MLP neurons of a small language model. Each row is named by its layer, matrix (up: input weights) and neuron, and shows model dimensions 64-159. Each number is 50 + 10 x the weight over its row's rms, rounded and kept within 0 to 99.
After each neuron's rows, "fires on" lists the tokens most often at its 100 highest values on Wikipedia text that the model never trained on.

L2.up1050:53 40 47 56 41 48 50 44 52 42 56 51 45 48 43 51 60 53 48 58 59 65 44 61 33 64 72 52 63 33 62 56 42 42 48 60 52 53 38 50 56 40 45 59 46 56 54 46 54 55 68 38 39 60 50 57 72 39 52 64 56 62 44 65 44 47 55 44 34 36 59 51 49 54 53 49 49 28 58 40 43 33 49 49 36 59 50 37 46 54 33 54 47 46 45 57
fires on: " film", "-b", " episodes", " k"

L2.up1081:55 33 39 57 43 38 69 43 50 49 42 58 63 42 41 46 45 67 61 50 42 60 53 34 52 35 56 47 51 60 54 50 49 62 71 47 43 41 46 41 53 51 60 74 81 47 31 47 24 52 44 58 58 61 39 37 56 56 44 62 42 44 41 69 43 39 27 48 53 39 36 51 41 56 58 49 57 51 63 26 67 43 55 49 63 52 49 45 51 50 52 64 45 43 51 37
fires on: " o", " ro", " pro", " ob", " /"

L2.up975:77 47 35 49 52 43 49 32 34 58 65 59 55 47 58 58 38 53 49 36 48 49 61 47 63 62 61 24 49 56 54 50 59 53 55 36 57 77 62 25 52 39 53 35 52 61 39 54 36 55 39 54 59 45 56 61 58 61 47 52 50 36 48 37 44 70 40 53 63 44 61 39 49 56 60 42 48 50 52 49 54 53 50 31 66 69 52 63 47 48 55 56 41 54 50 51
fires on: "op", "ip", "ark", " Mark", "ak", "rap"

L2.up426:50 52 52 59 45 47 47 40 49 43 55 58 57 51 48 68 47 33 60 70 52 46 51 39 58 48 38 52 47 52 61 32 31 63 43 35 61 48 60 32 25 72 48 53 47 32 37 32 49 54 59 34 57 48 51 65 44 51 46 32 44 60 61 59 53 50 62 41 34 42 51 59 46 55 56 42 59 59 37 50 49 42 53 37 45 40 54 49 50 63 34 60 47 64 34 48
fires on: "u", "ren", " ann", "v", " Website", " Succeeded"

L2.up1148:60 38 52 33 43 52 44 61 58 62 30 35 51 35 50 57 44 52 44 46 51 54 31 49 61 31 45 58 37 74 43 47 50 50 26 52 64 45 52 41 44 41 35 70 63 63 39 48 63 47 52 40 48 53 57 36 45 72 23 49 50 46 44 54 56 67 57 66 41 56 59 56 43 67 55 59 63 44 47 57 51 64 41 52 62 61 64 55 54 45 57 51 50 42 48 46
fires on: "%", " film", "oul", " Kong", "land"

L2.up963:38 30 43 72 59 16 52 52 63 62 42 49 54 65 71 58 32 55 31 49 50 38 42 45 67 59 55 76 51 46 63 40 55 59 48 54 65 48 37 43 54 41 49 50 51 58 45 57 66 44 68 44 45 59 51 51 57 31 33 51 60 40 41 32 52 49 34 39 55 49 53 55 52 52 38 44 55 51 63 60 47 55 46 65 65 40 48 41 58 36 59 42 42 57 63 46
fires on: " |", ";", "1", " degree", " (", "*"

L2.up465:51 49 39 49 50 58 36 45 53 61 28 37 56 59 46 47 53 53 54 41 53 47 52 61 47 76 58 34 51 30 57 68 63 67 47 43 53 59 36 49 71 43 49 62 33 53 45 47 56 73 54 45 61 62 37 35 64 49 71 50 53 55 52 45 51 46 57 59 64 69 57 40 62 33 58 53 50 59 54 38 50 58 61 63 43 36 44 54 44 32 38 50 35 42 36 49
fires on: "ing", "G", "I", "g", "though", "ile"

L2.up1102:65 38 55 60 48 48 37 64 52 48 30 31 38 46 60 61 71 36 59 57 46 76 40 38 50 55 62 55 53 59 51 53 54 51 54 41 54 42 47 38 27 40 33 44 45 51 42 49 36 76 41 40 55 57 52 25 65 40 53 55 45 49 50 48 36 44 45 53 50 48 53 61 46 36 45 39 67 43 47 44 64 44 43 66 24 63 31 53 51 59 55 59 58 64 61 50
fires on: "ra", " e", "re", " Released", "y", "to"